Part of a small language model's weights.
Architecture: rotary positions, no biases in attention or MLP, untied embeddings.
Training: a variant of Muon for these matrices, 11527 steps.
MLP neurons of a small language model. Each row is named by its layer, matrix (gate and up: input weights) and neuron, and shows model dimensions 64-255. Each number is 500 + 25 x the weight over its row's rms, rounded and kept within 0 to 999. Numbers have three digits each. A neuron's up and down rows have the sign that makes its largest values positive.
After each neuron's rows, "fires in" lists the words (lower case) most often at its 100 highest values on Wikipedia text that the model never trained on. A number after a token or word is its count.

L2.gate751:516504504497523477475489504529515525478473535490522447523495482418523496493509510486522483500475505487482509515493471539511473554500478480532497451498481480502484500504505490511515487479537503505500517493477533491519507534557466500523495464548509486521497492515523502522506483477500466489531484476508497510475496527465498532509519460531516504496485516506498502485538534457502467447513483535488478491536510456507524513504522461512523500493517490466431486554470479461543564511556486505508485463509490462504459503503496519507487493475517483522510504515476480476470525476507467475
L2.up751:506496485480526469487502491509514544507484535507515433519483495411522497493498483469520468497472500487463534545522475529524512519520496477542519456494475480462496492496515513509505466483530521479482487531484549493529496517526485480528501466558513504493474480519508486505521503504516461494470473464523490526514507495461490518510481481550512499503486526506482510486525525440502469469518484539475490511517508480492518505532534509540489532481507480488448484536462481452536548488544476524472502491508484463512480513512526517490489501494513456555522488506519472495479519481494477493
fires in: "they" 35, "having" 13, "people" 4, "smith" 4

L10.gate260:518506461477472505507485535480518511477556507474456498500481520437503490492498498503517525477502477490534491534485492484474495534507489483521501482477495499513474486502536544487513512514486498495514463456507520433509502512536528516551551505522491500473508469524470481438459513553511494492499495559496494493495516519532490469544493506490507506485515475472463520454545537530454493514479477473520492517513479506505497507468540483491519467452514481515509495511509484485475477524493425510434509500502520494507506465497504551492465495519499514506502484505510515547495469509551521456
L10.up260:467536516485503510535492513466549508508505512494494483486482474511509482476496503492506449521535475493535446459496504524522516498511470461497476502493537503538510508498505482493494436494526528457477479510456462550481523543497491459480523508481449485530522478579516482531525475521473507487527474485493485475505525499528465441522517505424474489498503498525485535497534479502484467518518500483483522522499465510538498491516543482495536444529472430493465526502512530470517494505509522484474512489506499493504501504503505453505493537507477522490486486505528513476515492478516545461
fires in: "the" 48, "a" 26

L5.gate919:491520531512493546480536555508494505504498552506516479470478510504497481496491511473512502529534496464524470507535511526493498505545539577529534504516512503496474485546474486501481549471529481474503483473527457474485544459546513467474485451503481490516541472532530554492520476480483468482521507466452485529500537535480546516474498513578471446513511496523492524495488533498524504497475497512501513505491494485500475500503518455497495511537498505491492496473506516483516521516504474513529510521520485520516505496495547514496526493481526490508489475547482500472505496457483505505
L5.up919:502530544514529497478532512497506495523471514523503491515463532512501491486495500488495557542519509494509518544528552539527536524532522544527501509516509447490445499551515504471491517489562504457525472446464487496500511477528480447467504492519484457520501519508495533516576453499490514529536518518521522537505485492485508534509531468517481487534517493555484518453498499505472510530505458483525491463473480527515451486486487461496450505518520493537536490518522502507578504499532504486545456534489500501512526492514535515518493492465500477479484452536469505472518478493501525530
fires in: "made" 19, "make" 11, "game" 10, "makes" 5, "player" 5, "making" 4

L2.gate14:473496485460532517486473468552512442467509490485512484501471453473497505482526476489514514474472516519445481477536479504503514519491467524474505473509473537532480493509471505508518465485499530513495499485472501466463509450513506517511502457475511466505513477519516497507507507518477491486507509534517486542545467510499541528500554459496459524487510545510513502523499498514532475496495466464490492534515438526507536522504503529518510494490531476457503471478463550478536509485538524455510481457466498452473509543579493489462474484499516476475505486502471520467525552506469555532
L2.up14:491503486469531494508487486571478461461473493485497517502468448456493502495523508475547504491472494521452498466523472494539531532479489505487518461520479566539500499500476497532520460492515522529501497465486505497488517421530481522509477469471500454509518465534514502512488478510472500496503494509507484541522459508528543544468540464483442502501507519505514506521509484490507446502496472463469442504517429526490528531496521549508502506470515481457510481465491531480521499502528527473500497458476467465482512540530526513465508479503481481462500494520481519491529571514480531526
fires in: "born" 37, "language" 10, "located" 7, "played" 5, "used" 5

L4.gate35:544507536490471478515512471463522519539564472505443522491469449501505489510465491524476468543509540478501472505487483489515489543536504518540553434536452521486504518514497524519506515514498516489500495470507522502482474506477508496501494507490503530494543480476505472520469531509537488506492503478499487490457490521527538474514443496527508491457515483475467475490497505518478515518462496448509520550542532488523467506512504487476497491475541481540511484488467486511494540541469484470517491488474489504412504508516533487525516513500537564503459484475526482487512532485471492477
L4.up35:534492518485467507499495488481483503483492512510488469479446515477495432536519503513521515496539525474506470511492508516516509530501482515540499493483490474514472536491528489501452503491486480539446465507492528493497496512509499494516483521532510504494439499521509495494504480503516533511563500500539501458463482478526503472549528509522508481490510491483523542502517507516507529459497508507511481514449471510507508511490437489520498522465485503522486478486519477492443519481468486497484461475490520462526489471532520535511506544555509493446520489470464467525514568475479473512
fires in: "democratic" 16, "republican" 14, "executive" 9, "assembly" 6, "representatives" 5

L6.gate114:421458520541541503528457508515489536497470521463511493488495539497508500518524501500517489516555532524520511518470502520523534487528462496501511495468498479540477483485513521493466494513486552516508475553480508530498499555489481499460486528510483507536506450487486463531484555443495480485536494524535535468509522494462470501529511505482503521548500484552530538536516516502516458454482514472458512469514516462495515479520502495484473492486508525473496528481463525492528511487502493517523508508539494505488469511478523489513476523488497474496431533487467498509480509450504476504
L6.up114:523483499486505485534541546511518511483465562479549528478502486466479506492494459529501486531505499530494479501470482502490444520516464484487490524501485489472528523520511506495493514501500525485489530518527484497501513517516517502499477490531482519487528495504504547486528526458502507514528479512492517455473515508478542485499547540514491491530498518525480484506471511522465502502517533468478535470493502427522503542499466520473457513496494500509525565553506507492456514541512460486468505466469503552464525553510510507500490516524479493529498458525468539465522534512518467466
fires in: "of" 28, "tusk" 11, "appointed" 6, "named" 6

L2.gate421:469543472508475448504448504498484479467493503482540510537482461477485534521435488515504472485467558531528508536505493476492524468485469487483496522525511496488497530488487449524472541517509486491492523486470511491512465471550550494498494521478526497535528472487481498485466486513468516513543466568490510453486471484466498494504503475568488497485552450506480517516505493499521495490521475492474545471484491495492507489518512542495479509523529478547507503490454499495506498522510465473472513503562518492479510482465481489503524480486508481527496547546498543498471522453487499525
L2.up421:464519489473464457516454489517496464480475524488526547542508478507464503524445474521490452493465534553511509527502500491503489486506468518507488507515500505495484540519529475555504521515524512476521554477456530494516470481520525459482488509508539494545499496494484513446503457496465521539507505545471480466480496509484491516492492464525484495463549485508479509494508512487541481500511462492487504529488519502488517500508500498484503486507508470557515471490445511498467502529505481452464470490548511492502507478457495490501547465473460510535519505528500554482511514478468498512
fires in: "since" 17, "early" 13, "life" 11, "soviet" 8, "history" 6, "until" 5

L5.gate503:483506516548509477466487471510502505474498546542514489491483540460524538448485451540495495503510514512441503463509517460526497505551498489499514523500520531496479498503485477502502482511527502490521527495517473535470511517508501495546530527509515548529484509485542495500533510549557442516484465507510462505488506514482526463500502485485544539526516520531517527512519520463494483461507471485462521512521486546512496470512473488532469482465556490491483519481492523490446472491494453508475524535495517479473521497465480492488479507492511534511494523466513482539528490499471465516
L5.up503:507511509519453478493481504469454507511488510498481509534517470512516490494464495480491454489498458471528469463493505510497482453498461501551482500493504478495512524504500494519480488492490540569509518510494464506504509525483448516453498499486510491509509549519453488479495479508501501477496496517556536509523489499486498488513492467466544519570481504529480517494494552486491475453477534523458493512488503548515500516511473513469486510514491518495499489466493529528515514490491489503495481506528514515482516503509503499478539504431490510507504521542521510469497482512499506519
fires in: "moved" 20, "social" 10, "society" 9, "agreement" 6, "movement" 4, "agreed" 4

L5.gate170:491486505541477499515520508483473489515501481474502483531479515485520510477475502512507502482436522476484493519506477510445474535524518532485491488464498505489490486491501491492545488532507545476488530483489518522499500497451504454530512510493501514491512525523458517491541509549494499487541521497462515504524476490482490503428513491579502505462536494489514517509504516504508513529502515475489497450492474480507518466484475506511498483489493509461468531554498456484514476567455494476447488548479526503452502491492504508477530456514502478506466487447539527493501486456488498516
L5.up170:498545521500479543500482472520579503493527524504512514519492527522540524492521531478504478517490538496493554513489494513509490550519464502538492510498503529519505490495547489508494506480503497491516499475473488482524507471515494554482521518471530525466478527493493467489532474500532466511486465527523496486536448507456480516510435527501500501513487479542464506489485490521534491514508493502491480490502522518531487510470511530492501479482498463527542495439517486500492506467507495505470508504478510520505503520535513472466501524515500516491478470475504495488493543512482555549
fires in: "career" 40, "history" 10, "pancrase" 5, "biography" 4

L10.gate496:505485475531521480487470494511509503509521486497453524493477471498452515507503463534509477490524483522519493515496476509532519513509495479497531485494515520490462460505518531486475468488488531575493500528546476497491494531529493514486506465504522537494461488474485497514529533496510492519497490491501489519489517485522504528506475496514532511463498508501498456473470451507538490474508510508546481526487557483532517433439515494474468503488488503527481522528473506469445521518487531555500529476544524469498491530520510485467555443462453498475465479518483510494508535459494502520
L10.up496:515506501523489489453522509484475509506510500494506508502514488492494516508458472487465522511533435506519493511474495529528502471515494497500502470482500508501490497498509525491480520505489551481494468499524493504507542504558521512509492508473494508502503524500507545495514450486504479511489483527485484516430471466476472506490463501516494505497492513480513452499508485511477498451487520510521499549452523493487480443466507452476480503524445518495488530479470512528441453538499522517536518520503505488494471522499486531551514486520439453475465547510518530516538541508468519486
fires in: "to" 57, "not" 13, "also" 6, "t" 4

L5.gate412:499478527522532544506512436484508508482482497511499523491480464475536548478518529504457489507460524479481533454500494495510488487511515496484486497539458495515477492507508467491500488495483429497483529490517487550495533515470469478498492519518499487542496492521496492528543508511477495512517496467495486512489503467513458488467451505478490494493505482479514524516510497505507546464537515496491473517483475471513531517526547507491506506458472512458497483476505524454492507507473525470495468522506497518446482492469472466490549505464495465486499519458496555473478503481478508506
L5.up412:490477494530501507474480512518506486499490489478507499503464469515491494501488526483501478494510495497493508472493462477504491506523551514533497483570432528514509527511468484516497490505515485493487460516554490513501485506445500478493488487493504479545482492532517448506529494530489517464464475478487473502513471468517543514444485515502484543488498495488506460553467514526514551483539479517443471531475506540526507482484525491550497522434480501477502518542529536529522509502458512484494487520503494486474456509482500476464507502439511517494508492468566503503503515473494499485
fires in: "career" 24, "season" 10, "daughter" 9, "culture" 8, "village" 6, "history" 4

L10.gate806:504514481571485445501477508523430489514498505512529503538505486491489519462467492500556531516490501525521504518488537511497470517509494496481525528449528558473478485518483503505458483493476488480499530511507488501504520464516489497507431438494528491441515524534520488505530530494504453489489504504499471520484567540482453500501454482477507503502490525522448432469484546525530504478515489524524515518488474533524525476446498519495465483522520517503502473522457531521513489506524542512523503491507501548447490530476490530512502468519498493481465473463510499517495506478533507489
L10.up806:467487455498575491488498473482491507519513514477491490507507507503498501500473512494501505488520480490492528475461495537458565519496533577506483525480518469479479463504494477500510512480522505491429555491476520523471496511520541487497446497515482516459548509478518545554509466489549486493480552531499487528468535510499488542457491468485528511484497540533546480513526478493497484502491531500534480514472496472462506463496519477532518521432519475507490438494484529481466528517485486492503483490483501507505477506521509473516519508495518455493490511480504478508513484538535493486
fires in: "and" 36, "also" 8, "to" 6, "they" 5, "was" 5, "he" 4

L2.gate159:485488498477501538570456504512509472503498470474444544501484522484502483489455494497480449497481533499476489481492512523467462530453504462493475484524475516522471499483493490516475506496500527532488499533497457507482466497471521505535498511478526490557508506529490498485527524496462505482482508467480480495500509455550501495476473453552441456511518468490510541486494514505495485514478495507542522527544524516525515471540500532509530482504462492478487525496499532523501495464514478477500487500519519509497557514528502479494505434491504491497562504498507493499445494488517512535
L2.up159:511473488492501493493467502483499493500478499474454529526455476495507503494492510519522498473521532525459484480526472498504481494508518490549484462495501516514497536487544526500480514475512499493522506540504460534529503502536457471517516516517511470542542438546440462521486518498508518476532452512485508548516506510522470551449498454513472493489502451489502514556505499480511484541505471509483548513532510490455468485521495525518493461494479524468493492519467478565448488511503526494512510514482505459459523486491504540496518472513528487486543528518527519516442462501529510553
fires in: "born" 43, "life" 7, "birth" 5

L9.gate260:484466449571526526481529522479511506490516485528500485500499469488551519515476470501508517482503540523482511523483453477493527498515513512521477494493528496473484460500531493481489521481563470535466507531550498467543524507464535511519481500478535507491502480530530533498514492496545468505496499495518494515503562501463521520539495517435485515467514555502480510486493505477451497507474553530483506542471536504473505485494529513479479509487486428536498525510469564495483454498493554497472498461483505457537489488496457502489509486498487492452497562499515533492524483467497501538
L9.up260:500516447488539508500471511505477492476467504472512509500486496505487562472531512496515500488503481472482515502486502511509498489474508526522496472501486520503512499511519511527481492509507509527514487500498492446476527502521532503499489500495532512451493520501435526508531516511484537498512500507457461500486463555481465443457466468501490514506488512506543545501499461476474493443516470476457500470473518471478516487505486466499524497500463485489485492477481496529468543506496533527489484507546507451516482521467447535517548454478454493525494517484474472564501533493475516487
fires in: "to" 39, "he" 28, "she" 20, "who" 8

L9.gate392:449550514487496509489506527518489516505557522507537521519529523493514471517502490456482495448526460515502533493508520509434464474480499472503508495489502536498558480514459533518501494462520487479498467492531513457484555507488487509492535512545512501485491492476488510495484556538455479506508509544497511477542488498475469522510463542495472532497521505510485512514475498515540562494486520496494497531485465534548482492495469505444476528467472546549538458520515502496515449457524493496471542451533510498516481499485481515472476499452497523494496528496512465500517506520489538498
L9.up392:498480487513472480495491533521503477486477504476513474494509463474499484458503513431515493463501447512500463494546519503477497519475468508509536507483490515510538504451510520513471505496494525544458547516492498503475549498518548523497497484526507485542477511518512527458472500534470528513518518498473449495551513533493501496473497502516521528461451480497502481541512487510498516530485491490458497486425479486526490476497483509493520499528515515561532488501529454466551495494475488514500480471481532485529509500489520496488502493474467501539499488549447475473520515506474504442
fires in: "a" 79